Weights of a small transformer language model.
Size: 12 layers, 62.1M parameters.
Architecture: LayerNorm before each block, rotary positions.
Training: a variant of Muon for these matrices, 643M tokens, 2692 steps.
MLP neurons of a small language model. Each row is named by its layer, matrix (gate and up: input weights) and neuron, and shows model dimensions 384-639. Each number is 128 + 24 x the weight over its row's rms, rounded and kept within 0 to 255. Numbers have three digits each. A neuron's up and down rows have the sign that makes its largest values positive.
Before each neuron's rows, "fires on" lists the tokens most often at its 100 highest values on Wikipedia text that the model never trained on.

fires on: " of", "ing", " in", " the", " for"
L6.gate1579:117162135156171128124128104129130133115125109114112138062133150131102147183105113136121116137141120118104131145081135125093104089114132130125122124128139114124099143182137100107138084154083122139119139141114139104163106131084122133132112113155122122117127122137126165138146162167134116052097110168162091107115120097108159151123161094147136126143173127120127155140118147116164138118135124109128155173141138149152120155096076117107156147129140131152112155111170094154144155102114151086124134142159107145101100148142129170123143081124111072092084111152160160146136138177140119101158120144112087110114148144152162134061119147119133156139136120114142128121115113098150103133141120108136124132145138120103163124145109142133104101136144115101118145158119171105112108154095142
L6.up1579:108141148132147124130130097129141127088136099169109139084129151115089150114129111099072087160178115122078137133118126160119134064140145105131161157114155135154087158133134144129144166204105156182111137136088122145139128130085154137110110111120119147124110082120122099131132185152153115079153140127160126114120108094135212136165164141118153114117177105156120128092147152115121146129135101103114165152145113138139083150138084159123077120137130101133093146105135096124169148107149176114101139114134112107126065131148114118171135118123128098128117099157137142174119122128087150134110131136063102141150142131102159154074092110134120160155125133112161100144111110134120162094183158148157125157135117151115155102149142165105109102088107139138131103111113160114119096156130125

fires on: " "
L9.gate1310:172083135112148123123138148127110133148149100165128122138091087104169112121153120117138139106119173134119146144140114135144129152096118092121155123171125120117110123154160125159103141125142090114136119127155112120163093116115140148121113103114132118118141126096114134152147110182122109135125159134139152167161122153078145122117082138132143132121083142119093127138142144104109133077116131115147191118094116124147126111147084116098128110078128145102088152138137124112143148141119170139143145115117099100150108153151138139072149100124154141106126123158133128127163141107133123165141161137136127178101165125148134111163123115106121151098148131133107115149119157135120123144099124109112120101115131114096084110101164174149122117097113127168109137127159070114157123155136112
L9.up1310:164111147099148109118111157107110136146152082173115105172109106137173110124148154130121153131130157128122126158158116178159122156088146085098138123162114131086114117146160109161145150147137118159124150128126164136152098114129135176131112125108136110142134130119113130172117128155151144132142185156133151130174119109115116103115028111126166115153116143133104123159151136079149095093124118146134143123087086112128158133120096095089153102083159135117090173139143117123138169099120139145116155090137092132150105140126148110110142135133147126117119136122121137134142110095128153128137132149108141179113134113145139106149116115126097152116155136160119098144140124135130152142118130148155133120085159103091102114133155144133110149097119134160134118125131092129155097140111129

fires on: " –", ":", "-", "\n", "):"
L4.gate1052:119210156108117072097122122131166123133098116138123097115111123088158132162080078140112121138120136136098130092118115076152163119119141152125132093149157081118139059135173126124128134154157083126124127130137142122120137119140104074099129146151140093133128129082105127118124123107162139121154126113130130126121139106123130118136136134167128115144167129119154103120147120124118162135149169084088161148101076152175122154141157123135090108116112135126109116125121132145123126139135117116186171121112168132161141098131131168106144125131132107113095142098138124123151119142131106100155133159134135121118126139131120130193108138148141129122121148155126162127082117092154147130140113136117130154140122115099121112127103091117118124113106113119132129161140129124117163118091127
L4.up1052:079180126103140092120153128110137126131103084131108110103130113117143160133092104099109117117097119146123151085140122116172140168113150170118131090116121109148142052141170136132150128146117091158130124062112137103134138079122125080129123106119162099149166118102118111096154103119148140093133132104146128111099151119153152137101141134158119115149154125089146117116103130135109162152164151080089150169088123174142137172102129117139065121112126094126114106140137140096102129122108120123175151130080152120138138107129109145092159115144136162152121153097134114162143136125149155096134128135124128143129106132115135143178140090147173133134102145151113145118089099096121118131126120173087143147153100121119112084132102084146115142120089107094135147157122134125104170128120129

fires on: " the", " his", "9", " a", ":", " November"
L9.gate837:114133161101114120110183126100126153089128114132141118106145128149121130130114088096119124144095171163156117199153137137132135111174158162127154165169145126127138137141087090121102149129089147098090124135116138145133146147164131157151171107143122144170115124135120155158114133141127125170126163123129133172084128153114118091113093121150118106117186119107132127111116134125140118160207126124128136114123121123085154138126165099131137139109144137111093163095143128132189121139146094121171097099134142127129160119128116124100137107154134118112159160113102109150117112175154168112132150143113128155098138152127117106152118101090156125143118087141111105114160127140104119131162158091108115157111160101129142156107085166125142137122156119157126102112110128127121143123121180
L9.up837:126165171129114117127153138098126149118150123166087147074142099124184135185105175130103144176136107134128133089125133148143118094101190151135138126183112136133115129152083124120123145116149091108154116134130097134144141100123174085119103175140148119118119106128094149141124174125127128133121129158103114114135166110144127117148172164140110172160140133099160054097141147155106119145152098115161110088167128141162113124083074085168113106139149131099078103146103127147125129151156164115132119077132094110110154099149099116124109117127145174165096092126126137147145143125146160110133146103097111137137101144122123111147101114157141107095103137075121142128143130124126110144147151101154138150147172101115154097141090140117112111132151137128116127121148175138107144173124146

fires on: " (", ",", " |", " ", " $", " those"
L4.gate1324:129116110112129091132153127133148119112130116112088103134120132104141153188113114074088155108100167185143125145101116149161140144150109150096121126113106139139110126173135102139096118128140141124096129144099122141125101146120108107153173122118117117093118090132147121117149105103151130123135089127116151100099130102116136115112140139126140177167155142105155138131076165176139129167129074157083112136126138085175192114111112144103131140089147167110137158149108125159123101132128099130115122126134145117161124109145115129111119156143144127133122154111067166174139119133133097116116129128087143125093126179148099132145096137133132135066101113125107127102142092090108126153126131108109095194128116144147104084124128127071136148065125106148195088161098119140110164143137141
L4.up1324:125121181141099085129099117128144120092100123147145144162118132116136150113108105113129169133098154134094087122135170117127155160144132144106145122114146131119150147114157125130169116120141145144152141108143106155139136184124131119145137104101105149103126109136138112134156146099141160109113109081103136106090103071150154140161139100155139127136180116156184145145131150107125085068153138145072119092139134099146178091082113108140114151120154132131090138125094152161116127108100103144102103140120158134154142080144099126114153159114122085149096115112095137151137115103172124104066149127123122121148125148156109101118118117125110124125124152106106149085084139100116167149096153129078141157145084096141112182149137168093148090092113109077170098161133145144113154132138141

fires on: ")", " |", ";", ".", ","
L6.gate917:120117139124123127119148136146094152130079160158093120134092111103106153136125179131137151134123122119092126145153173104123156129148150121135107148133150137158182186167101123153116127118179147150069167130119141165141165116095110135112131153142102157148129141136092104193121135126077134125125158130101136107119100163131102128125103112137152125118069097125114112120145140142147174117148155128117148102137121100091107108126131144091115076136135170126123088147093105119121130092140079131101134104128150101167098105136123168146172130094127120123162131113130148119180176163134113161158103092131135106139117122083098118133053132117144144083153184125128088104130094159158101117136145122083112118110153114115107089133116130118135112142154138114158098113165143109113114132138080
L6.up917:131091156109108110124123121116131111148097135158110164104117082130117150130112171140129153147091127100125129113166118111118156130130155105113137134128141129132136178151151106157132150164160095156097171117111131142121118137127118139109128170154131116132119117146101077137101099105082135144158117108095128117148118151161118164161128115129194147128133093116132106112143128124122138122119169124123126144156118086106129133120098115118058106136148132101099088166123081114121136110121092137126105104147152155126098101139118117114114129129094179145162135136141151100162169172149102150122136125087119151142120159125095165133052120123138157112109162129135099094133118173136130127108123137122108141116191148105123103132122120125123105132119136135172124082164117140132141148115100

fires on: "s", "'", "ers"
L9.gate977:123139135102081136119147124122156143133131140119128048115144155126106111143133131124141124119112137115120063161176117134099108102108131131098168102111123118180084156136098168129110128150132129138158136123104126099091142141134155143106136148124081109118162118121172161120088081100141135166120130115119153138158088131073113086164163143162116154118150159078103107143151142123114123130119155115130143094100157151116144167139108111141148094147157139136120158156144104106118152080109100125098122129106090154139146158125135152129162128098120115092164116135127090104186145124113145120131090109109085108132106102156129180103145148119127123097131144135139162111088108113136179107103127169112120093136108106135112113113131152065091130110136105121145161115121165141134135140093143
L9.up977:175147127141149127091071116098113105137188117122166117183161122129139103157138120153134175128124164106132130131097179130128132108133151114109109107156162095124118122100069110134129153163128092098165116155147142163099134081119067135176133072089138154126147116107073180160108155137104080167109129125126113129126149146095099131119173168151175131104104097171122096134094135124129108119112117104085150139152132080141141122134079133100129155154141100151148115155122120154084125141122091114170109097116115134137122146087134125108120114135164128142169118117132103131145124124138081145116149120108128150135144128094117070111149150154127112180128126120119111117163175085112121132143156156126103131139148117146145136147135103186132101087119137149122125109090111158127130098128152

fires on: " "
L9.gate1139:113125148119154112143153148145126109146109107131117126145115113093171137128126116150141094074105158134131147153165120103154121143090137103108169097135106173116134116113100109138129122093127093136120102114143114110137132123134134137111144068142126088124159144142137148160120127145170117094142167081115137119117123145131130137118135121101140089152150106169103133196088129089096114148181111139156134129126106127144173149146109143085127094098161103105123153134170153110128103124131166118120122123135116127135125134108146134157098133139164160095132153092118124136170116142146156117120207125151097114130142149134122081139118121143112132130103149152136111104126201120130115115095096155132097096135135128155116124101132100139129103171124114122065120122106164138134126126154132
L9.up1139:133141177128167092131111116085144158118120132126149103129122108109139128118181127174135137148137136125149148123110131121130151120113135058189140106159143142105112186091134143112125136126146113124137145131136133141144125124148128157127173127134132123091150149178115114132164152182134118138166127060140115126150116156094112112101103197128111096175144091169134090142098127085092153083159138099091131110130109112137169156150162137096116145115121117129119134136104160110155116147114129144157082120112090143121110117118179129148101113135142153105160143139099142106101116176108136161123170134134076128190154129135142136115148134102142146112136166172119151113111159183140162091116132149169137092133145122126097118153118107160124126151117098090125135160117098135090122108119158

fires on: "i", "in", "um", " type", " Class"
L4.gate125:154098139125141155132092141130127118094119173130111109136108125078173139096092192103144122085123144128149145205105117153164132109113141162120120128164123169168089094146094168138097148159102157133126103110086113078137161122125100127131161090161142096128130141141124140118161148098095102124144127124159105135089163121124087140148138130155099132162173102123099125130133101125085116121099145180152124158140129118150117153133136133096143119118110113140141107111159148114160133104138144068114122104164145107139151116132111089122141097136122155141111108133136133136144144105129117104145108104117124122096103184142129116169134131143079143144129111125122118121102103089179114189132132182154132133139142079097132094162091093123131120139185084107115136121133107158105134100108101
L4.up125:142132131125145139140093169159090125111129160113104092144085109085137149099098147124127160080113154092129092187100119142141108122108174170155133142176146179163079144139131146151087128132141119159147101099114113097142184131109132110149174114160146121099140176144109125115174157113106098102140112123163103147108123112118092163161119108136110143111154144139100141138127128117133142115118140144157121154132162137144149158116122133118154128144128126161144098116138116104148147110112177058127112089152139135143162142107133115126164107138131146103107135137135122137133133109118132080140093105103132126136109187137115095184130119139101145137143113141130117136113127115146112167112119166182101149112115139128119094164092126131139111115165115117114111136145117151134136122117137

fires on: "s", "is", "pos", "est", "as", "us"
L6.gate30:141146134086118141145127081108163141081107172134108140101076157124116092148145078132123168160172132160104154136120149136141094127115176098128110114124116071119113151109133134133104149112164120092131119151091146149103188124152167105151143146149137161121130128090085130119062097138130163154139103136173096179163131119138094148119141176138122163156121131116112142117118109107142101135047128127170142110091156152098147127132146136122102158088091170134107101160156152107141131105102173146142148117086120124146138159105117133139152090124104135099147139149121174116101132151131134163181149132109166119114142141137133114072125128128173128127108142132098104115097155097137121075121140103101151076134115126148087124126165155147153102144124102147132121109117117111110092139102107
L6.up30:117149131129131094142105114114121112146133146161132146121106143147093169159110157117135144118129144134143137134109154143133128130087179053092101097104094092143118164124138109074115129086164143162112143129139166132090133120152096130086157153099144151153125114079157158140125165140122155165121146147129133124137150127156126171136158171134176124128135156091142103114165136160134099122093142134159090100129117187128152091104119116131121142135149114119083116144136138112117123148172135136137185114145143099149154158108080117138143135095109134120121134075133141150085142163135128106194163128116166082100150144134102145123145096124150123110147102164109151173121139100120118100121142123131130103128119096139108123165148079135134088121146160146135112133118145139112119107129070

fires on: "s", "ent"
L6.gate403:125159169099128114160144098130184094107118100139154114098119130141107135167132140150157080116152138160097131112128119156136099108136134162106122077125148141147130169163144085166151102108138144127120123082119122114120117136162132091147113106118135137146137123074101144131116145121098123087129170148142128156153135102077096110123173096131156148110114111143147113153124121104172100162093111099164127153109169134142110114133180153120111158144134140140095117125125131121138089094144156132093130133102138142149121130178084159124112109115145136184127136129125123144079105106122129180121070138140135159159140076118121114107108144118110080109118128108156101111106106123107144114144139105145121144107131169085100119093155114116131144129203138147113141138158136116151130092161107
L6.up403:125122164157172102094155116116117100106123100133128124131129114149134114178114147143133142151146114165160160115133167166134103127080062128132102117142090140162155117149125089116168153097125146099115143110110146130143115138114111153141131142111140134149192184139100124138162172128094119148121178118137140119128118139121117124127167102088118159104123122154120090135112152118129111122096104143124121116099162112125126151085091112101162105119113101109090130125118141058151132092139142131148167152109101127125097107124180120088143110144112112161107116071108129111112080099151103151112115126129139162098137120140098167119166082147147087096142108114145161091137137128129126103099119131175115116083109155139138135158143080120134104115154161147096090155100129120160152117117106

fires on: "s", ")", "'", " of"
L9.gate1377:106124149137081159093101120124166129106148108151104124124138144107117124170147068112135107135168139151166078141153110128154109159112122100117127111131139105136096114154124107141136144100106124126110151074071060150136131097149125104123111134150114184114147132145110140108127112123128164176112134130126120174141160131133153112129122152130117190148138126128174138141134101147154114151100177095118109138123056131117111169117146121138114151138201138159176134131152117100155077143149157166147087149118103157094113136113088115170130129141110141152132112158158146163167143136116128155114128130154133142160133151101126119095089142124140123109150114128121109168114145098110141085114171129140112144138192107148142157118113169110106134116129144141132096093133110183139120121112163
L9.up1377:149185118129150118088181087114126127119141104122118118097070165118121146160143135147140138134105125116168110139086180110121125149089107127083157077153106084120121154128156100136179108115118134113099104109126171143098170086137080128119135137104079107075133123097142109121109136162113156150110102127173140113122127143076123158123160166125135136101115203102102147186136111115104169114149139094157115145135138179137120121120137141109094132126162134113176152134164089113097155126128145131158159130141113161128094123162098133110157108179124138130136129167105197083086139152129164115143146114139132092138132110152104153101148105165134150133089109148092133184151157126108175131125115117114166135129129082118121115123108132147108118131118127124119142108116146122154147126100135

fires on: "-", " –", "\n"
L9.gate102:085103091104136096121175119120125157125147127099116104130143120132133098114114128119074119090130148121148102104075116085147104118136146156134159157153168114121111135128175136126179151168115174111148142110146116143131129135118088089190140146147078112162158116102131096114122172104120068130151082114092159142133136079132106108103105119159183113160130099125147102123152103115120132136096114139155149110122154132107112100124106112132096102122165089160080119127137113150107087162151118100137140160125108133161098127195087117143104107153149110115130145139080153180116147134134149124135081133144108116124149133145144099147109142143097110161133158093104149135149130112135160147101121126122149124117119090105146123099111093128115168148114077149162139097118091095134127124162108
L9.up102:054126095079154099165170127109161137110112165167147083104096125108182131108141169097091175116130127128140097110108097119172107138131154186152121105155156089114111123126138101125134119120154146127122144147115117159148121118086104122174100121103119120161109107121141115117136135113103104134150056129074120116148141091179127112115118142161124146121108084120154131166109137151134137133145164122143144120089144143164135096088101132129107140120136127108088106082102085090079121146147158126128125141135114127204150105145113135129129118138164135133130147093112132138113163088125157134150113120151130096118144117125152090136127156192129111135158098082107159138125131121121177129141160161098144148094133094128116115119111095104151144129141100127119158132124077088159128139160088

fires on: "ing", "s", "nes", "ming", "tor"
L9.gate1359:097114099115143119128120114114104162134104128155128109132117132072082125132091164083101166146138122080139085143115133122082157145096115128133144081134108120104140102139158166131142116146153104164140097137143164174123134112102114111139102115091129141129160172140160113117144134111128122141119136122131166128117135115116162135104151171133106156122112147117142092126145124175126145163113124151192122149123148142112150145112146131121154157131116137132105126159145161145080138161115176149169163114134115148116137134143115146147147121095130129153140087116132108144109107118123142123111117133103104065162104122141114099097166122141148097164095128143141143093115150176109115093138135130174150133120168167124128109154100178141179117124135153069123141126126103110120145156119123
L9.up1359:135117122117117159145111113104113116138121123106112128121171146121141090143119124102135113138121103112072096112147152114121163102080095147134104100121118124111093134124134120173114109132152136138082152115115107139163124111143096086164095119108171088107147153102159114101110109163054153094086165128141141106150046108133177130145124137097131144123145117125136127111127125123170113124145152111147157117153103098139116106148114143146141164146199068112109106123106133136140152133151098124173098109198115122125174152158108141106114121111145147111160123154136114125133114143101135096125141153128117100154144171126140137154112143111051119167140096087171130133163147146117097131131112145149123119102105117114105155143089115114118090074125134139122123113122119130107090125132110

fires on: "e", "E", " E", " more", "fre", "che"
L9.gate537:146130167116134131169118086138147127104175096155167085140141113122083172117102106146135148145103161147161071145169127117151116143123140138111155124118131137138131113127180142080121114169112125195160144070112128090131107131163144132124170148134140129120171152091162136120144140153154130118110141160118103102127145153155131150102133111132072173103101132154102142170049142197138151140121131163145137134140120146165125126115143121152145102129166138078076085106097111099130133110119124131144129141092127124127089136173161110111144125110125121096167111122130110123118110162117142112139132163131109123103145098141130104155172139118140148109113127158138107070142076133166149152109155084121162099113150073130151159154146169113105147117136123174157135120114174111134095123101108
L9.up537:109147128112159121170081124118125155154162099097127148122153182099122129086109098146113151168138168138132129141120144125143102121152149114175147147118107137076103105146157138125171111135145123178121089102115131152105168089124141109089123123087159157138118124103110154134166139099110109129159185132095119095129151156150070164083122145133095142167121109148144133109133129166155132121116136164111169121156126112109104114135149101138157109097126127142127121183125131113123148110145125155098125118119112155125075166151127107146144168115116157101116094141088102106104142158134103139172168188091079127152103120192149150155155123135115123118088151116126178140093130112135136170114144136123100134120111088125100113092102166128118194153105154127170126137136114111163107138089131

fires on: "s", " his", "9", "8", "\n"
L9.gate946:125106111095144135110129138114120123121119138110100158167121123084087114132152105104087078143152164115155124133160157116115121142139115118099139115185127133117118084119099102120102144114152186104123122111135114102132144115154095139167101116159153176173114184098147188176169134138078162137161162160117115127143111119088138121152107130153117106132169121158181120133099058123143110180139110133157124145131113157088112160132131085115124099144110120111121067109169129148122132169144096099109133130155124143158162144102133138111139155160140117143109156151160134110092131111115113129127136147134112134074173112127106103152135124131113149115110172111135096109131169088114135115118145132117109147114147125134146156088108096132140181113182141159139157136129137156149084178111187
L9.up946:120113093147124119098134119098153128159106173153116136087142117144099109126147103139090094127137120151120132144153108141121123173131134132161125112130110083095169130106164142175113104116116115102149095111131089120139099135112106154109085138141098116113134078144114097094121119147198119146138106181152161141131097121176128056152151119124102115158114104112125114136148171136079137128134168123116113082126125103163109132092090174157098163151136120143119168110158148137161154112128132129188153076130101108119128134112154132098096113135141091138108132100155135152154118144134168123130116121112145129150147104139149128138120110112163123142162129128130134149104111105119180124104117083102155154139111147132130095184127129167148073120141124182132138122111087124117098126130107

fires on: "o", "le", "d", "ro", "me", "ra"
L6.gate1316:143132090060108103095163100142159163147105100150147137130174134109144135104105155113126106135089120121125140097093088150143138135078112126127106153094100144141154127074123148114091137146127157152157144149118100107126157126122078120080132157122129137138174112143094125109155161139193111148133091087137122153152118128149109102062071108109117109102135145101164141090158148185149120110101143131119163106130143149138119144116154103158151120105159153099079151139141084133086137106143092112121153188126166150108153121129127106131167140078119092148132080136164113102141130134126148146144079062120138119116122099127164097144151152099139124119116092119160114131138096166121160157110114183154132148153140129120098147161140124087157116162148134064117104118154134122145134111116136
L6.up1316:101102107119109119103152137116105160088099114148089155099141104097105095139150136167129113125099135144095120167148072126119189142133142086105127162101118135134104159117117161142111096138113098123153116145155085134098133112123107108139128124154164109118132122124125127160080087112168143152170081133107117136102133124116168143153108108134138132135121175145148114102137157119102122123156130143139114142101143100167120126163125163100136083123114111117121112096118132119153127131098135173123176070114126098091132172146133133112167090143116138081149143155145130097118103127145121132110131129120152146112116116187120096125145141111150124159124103157170114140131073113146109087115101099120144089122142118111170163168129121163119090077160157109146112086090131147128129147155154

fires on: " |", " of", " \"", " for"
L6.gate57:131123131082142183093126173145113175113129132077097168119105111148101148132096124147088135122124159166148184116177133100099094141082137122106177115126096134110102097131114114135152118122139126117114139098124114119133151129124151125088133111089130141123095121141114092103120163204149146097126158112178105077151109110070131124103145144143135139127124157144124135102132105109162116134142157113130161092164144121130121121122066136119139091133150152104146123100174128142148124142110141153143153146122089117143108152148146056113160121144138113089102124144126164111133149174101102121108139112112104135082132136180157147116131083150160164121094145101103127108151136135134108125113133145132125109124135164109141115138125139184121117147156105119099094154150165114123114172145155
L6.up57:143128133118152117141115153107105110130146126113107168159090114093103150106143097119106120097129142121116164092141119134129125169109149104125168116134103151098119128135137142074146101107139127173113138122131086196161126116144152149119149085119156131145113142146117132102160167146133129123134146136138160090138101141096162099126146159118171125153134086136133154080141146082166122146113178124113156081119156110131113150149117131097114157136138144168109129154164108165145108130143202159118142130136095102149125125114134114144151095153155106129116162108111139141109159131109099113134147119094090131110128151196111147106152120115155134162105133136113138056109140148138101114146166120138101129132131129130137133141108142201112149092138116130142081172131164151124077159158153

fires on: " E", "ir", "r"
L6.gate1472:133130151093134157138109118093151162127108124103127100148140125126093113132174142104127149149115116158088095162146116141134123133180137160143107169152119136153120121104145112151117136126154123115126110109137163113097107098089133160114121163149115177132127150142127153157135122104166144145152146125109090127113139121107138141157183118105120143131133147122097095124140145177161125145131103134107139126087104150088138121143147118091139100154124114155148119156115098093132118097120116136135119115095107129124123147174178088094148090121110106115146116138144111039145162128154084083137150108137166110091105151145165142135108152163119130091149127125131136124132139145123131161089109131141145115102156141168135153146115174120110146145118156142172160093129181122186168126131123
L6.up1472:056144118119101144132089156115138179130103165175143096151151145150128121121152117147112111107138146142111145107126132175067135113130161115125141084131145121147101132113134125104106139146161113111142089150085103157081110101140143126108083148101141145148177124149148132111176125107126128110129120194098146140123162125138132164128163125139150108120123173085146113141112128142056125118169175135151125135133129133087096091112088089123149137135154143119140127156122118125131127096127130126108133115076121139163106139158099104158145084157136159184158086132160150163123130134145148109138105127137114080112112119137117071180141089134134124134144171156100171139120104086181126149100101119105159123117125108101145149154119142148103140145069173131113117152136123110116129078131089

fires on: " "
L9.gate1460:122115088146107134131137145097125136109129134153118145121161138151106161142134158139100115105158140148105144140144112126123105087117148172155096129118131119133158134143121125090125115114117108073129140122110116107127127165141131146117101140155105100176128129073113122102178131108129123126174125113088123105134173163127136116107110153122122095141132077174148140147090130113123147106161137126137140139137174139162168137097131126106154132102109145088157150114114127135154058132074164136124160105124148110155113131133124130140102109148147143152145128132126106090099120157175099096154143182162120131151105166167140138170111100120102169148128147089092155130126135156093104101091114104152140115146143101099110117121115121132176085156140109108104126124118144136171109129092129
L9.up1460:129094133153134108148133142132127100152122137150062128081098151102118152118118153138095162121120140120127111158121112097117131087106113166157108147146122103108145125147095153130175162129103151118155100124121133124169132115095126136107176097092148101142113117098120131104146104179155078123131144107122086083126118138123157113097106144151141112120129120131130100161111117118110136130108106122054144138097116097139111087126138138134137119157120157121162119122101175099101168127185154138115099171120135121159143159144128156170133081135167142124146157105115153045164101134145115139150165100117134158091122130129135124145141117109135125139131088162139139120153115139087115132118071086134147120111122184127128115100117085185113173106138091123131121153121123151141143098132140

fires on: " along", "t", "h", " off", "s", "ad"
L4.gate550:125120126161125130121130157160135101154144131147094130066138151141176137145103153130129122100140113130095126124167136159135127131119086139116118149175115126143137153127104112146103128116162170161142081085105105133155120103085087110134132117136175114156141121109108101069134123108130132142165124137151079123101110151135091118119163094119145154122110120064101082138160172137138100117094141101101150153143149142131108050133146114143122127156149113136102103103066163135103140095131118126149105113108145116162154133149157143124133113122090110116145124082144091118137113127138136166151124154126076091143095099128129145139116114081172155116138157105115120113102123137138121117086116105143106156170133102110117129145107124097083134109141158153111143110172134148120173157146129
L4.up550:137130098084173097108125157120124116118134132130091124106139160107141132120109162113168134161144110133125138120158135137140158086109093171107116117171129143141109149158123139125117157154122137107139109124139130145135115132128119160107080131141179107120144136157161100121146118134141113086126113120111100084106111135169106108162181099125124140115097093089120109152131145167161108096137116121099142144142111146130126060115146084130112091123124127135104186106098170114134127095110131138150092104104104094145123096130169154125139096136106155120152170129146112122150139084145110134130095138139105163124111098130149171134113107086167100101163156171138098120086152098135112101117127139126105145144141131132162117155088138131137146139136127138112157085171124154152146144153156

fires on: "s", "m", "me"
L9.gate779:109135156114122141148129142140126118157112146132190100115134112097137123112140127106107128161167082114103112144165130157159136063154117146141188079127122133108124178099106153144143092130086127167158134095108090143130150141066122125137069138103099097118159138123113148104122102172174077159127092113114126150097133156102136111120105139112111134114091138099159109108143074137120097127064108133136146117127135161098161156088136102130093104108144155134106138155139102138135134120138123134134168140153114111101138096178106126066138137120133153126104108120115111099164122138144145133105114122135137101165119148109109126139107118096117115083151156173149132134122166138155138102137149141146126156146155165125097140121126122097103103128139144113206120109126126179130175153137166
L9.up779:186136131103159149111132129154082161123136107064125169114172150119142125186135110112081065121122095094142166154104127118136143127134099112123127149136125092114124110131124112137124131098125127097143124109113109165139135125124123105139104165104131125128139163136108153095078081131135129117143139205132079152167133093116146169132129102153117148111106130074145139122087130119136136116157155126136121077163148128162115145116154151099155137165115074161144133116145135129126175101094164149143158118138084092160119126105125124114139117141183112119100124139144126095134082127151141141125148129126161093117191119125110130163157150157147161158116096113113146160158112128135120161107098130178138144131114131134167120158090139098100085131134146141139089158115122129200128162152125

fires on: ",", " ", ")", "),"
L6.gate1625:138134126114123159136094105109127136107177140142160170149158105128104104134135136182129159098138157139134161156130109170122113135099144131159142151164128105163141184115111101094109109107135158172092131111150146112100110119136094111073128133142119124115153129142112146150105122089084130133111167130118174131098113109126126181122140109159156083179145094119144150108140106107131150120103168099134164120157112104144127129125142105080109115136107140112133123127139136133093139144175104121153113136131121162136120156157134080154136107123148119114154124148145129098123136191173131141147131133122125095138097159135189077150163205116126154093125120106075100140131117113161148148126104133114089146140128113128080111142105117149147100124145112082146087121144123107173146145144111
L6.up1625:130155106078133129113126123113137144129129145168136089167070147112162105091115132153071162081166117154149129124146101122126135157075147143142141109191086155118103135182151101158135142140090090156116125115129131149149129118124106124091097163134091172150156175143107111059115114120138140086109140161118138124149121170150080122116138098169101133139142114123127093114094107100104157136116142124152185120120081143137093105114105098126072111134117127116110098134120131149128135119146101131087166106106108148116132149133125136140109155124129127161140163110107092162113102169125126154121136129131145098166126134125146114143127132118151095124144161135148084131139089123165118121112116167078112138089169098162134083128134118141142152100095115105123115099128080104145119145151105

fires on: "s", "el", "ra", "la", "ous", "one"
L6.gate839:090127134151147145115135151120075130152094157146097109152139180163114115097105116142105081148168111125119137192146147097081116153117138091125179112162099148115148146182152166123139155113145122097155167135141148126136114204133116126106147125169139101133169129113141175076130154146106112150129117116153108128105145133155090156112107143144136132144114113116129119142084097156160101136133094121121154073138159120113129128092169131110119114136157159165127059120087138098166103162112140086142129126119097101102141088173071158114126123163151104167137155136128160106099085098107132147109116159122149157151159132137126097165119151068148108103173144136098153140093154092167124114131154086097144127171122096151156061164105134117082144140129142132175105129116135127139120117131068
L6.up839:097097139139147139150151117104096115165125169167127156127144134137114116121136099104102063153160112123097150174134138089102125165131123115134159107146096135147153140159145143110133132147146135105139154095130140124122119183127108138079119118177172078136133141114141160104115147131129100147089124138146107139107131144158064142116113132137111146114099156134150148163051107117116120124122117103118139082121174129159107126125146115119130128164150136155134081143121119120139109141119157084130130145114137111084142100159083159102136125149166126143123147143115176118094090098115132163126128150129149155169167147119115108174126153111114126144116145113108136142084149134130151119173166092110132116124127107183157073144085128138096078119126156135104115109122119158147118105141088

fires on: " (", ".", "-", "1", " |", " "
L9.gate136:099150140128134192165139163149113162151130088141131122104099141139198101158147134098158085110118142136119115108152115168135106127104136155132123113122152142157175149160128115103146105147082156099144117140164098168131127097111160148115171133092063106129137117136151096102104132061155118097108114131146158138129166109133132127113154156161106102133116139121150127125130118128122161127115084143142126135089136088123189106111172157123083135155165118104121157155144102131147092131149134151109128127113208116150115141140150101139160130127172167162108125106106114113112131116141126084149102130166141133143115142073120154140166147163110127146136104135147108089123118098131127112129116110147124113127140141124088112121158149162128131110101113154147140148104124166133147126151098
L9.up136:121136108126082181174088160142127173116111121142076130124079176141165131116096118097092147122127193151127122145139131152120087132126102139101186159100115092063161144113145093103139110088108138119098167098140134131120125120131123119114160120116117114116070100111097130099117130110124118139130089133118115126143160108114168100152166112136062116141111131170139111108146123162126132130116091119145104118116142092128146121073092123105157099127143164162107139084138112129149124158139133132121129130140159094138159127150147171102159108126130115139121126145111140153097103148183126130105121124114122123128136156116095115101179149153129149135129092128129116079169134128096119122124141111156150090179111118099132131090110128143105131153119057125146138137105119175141184143099130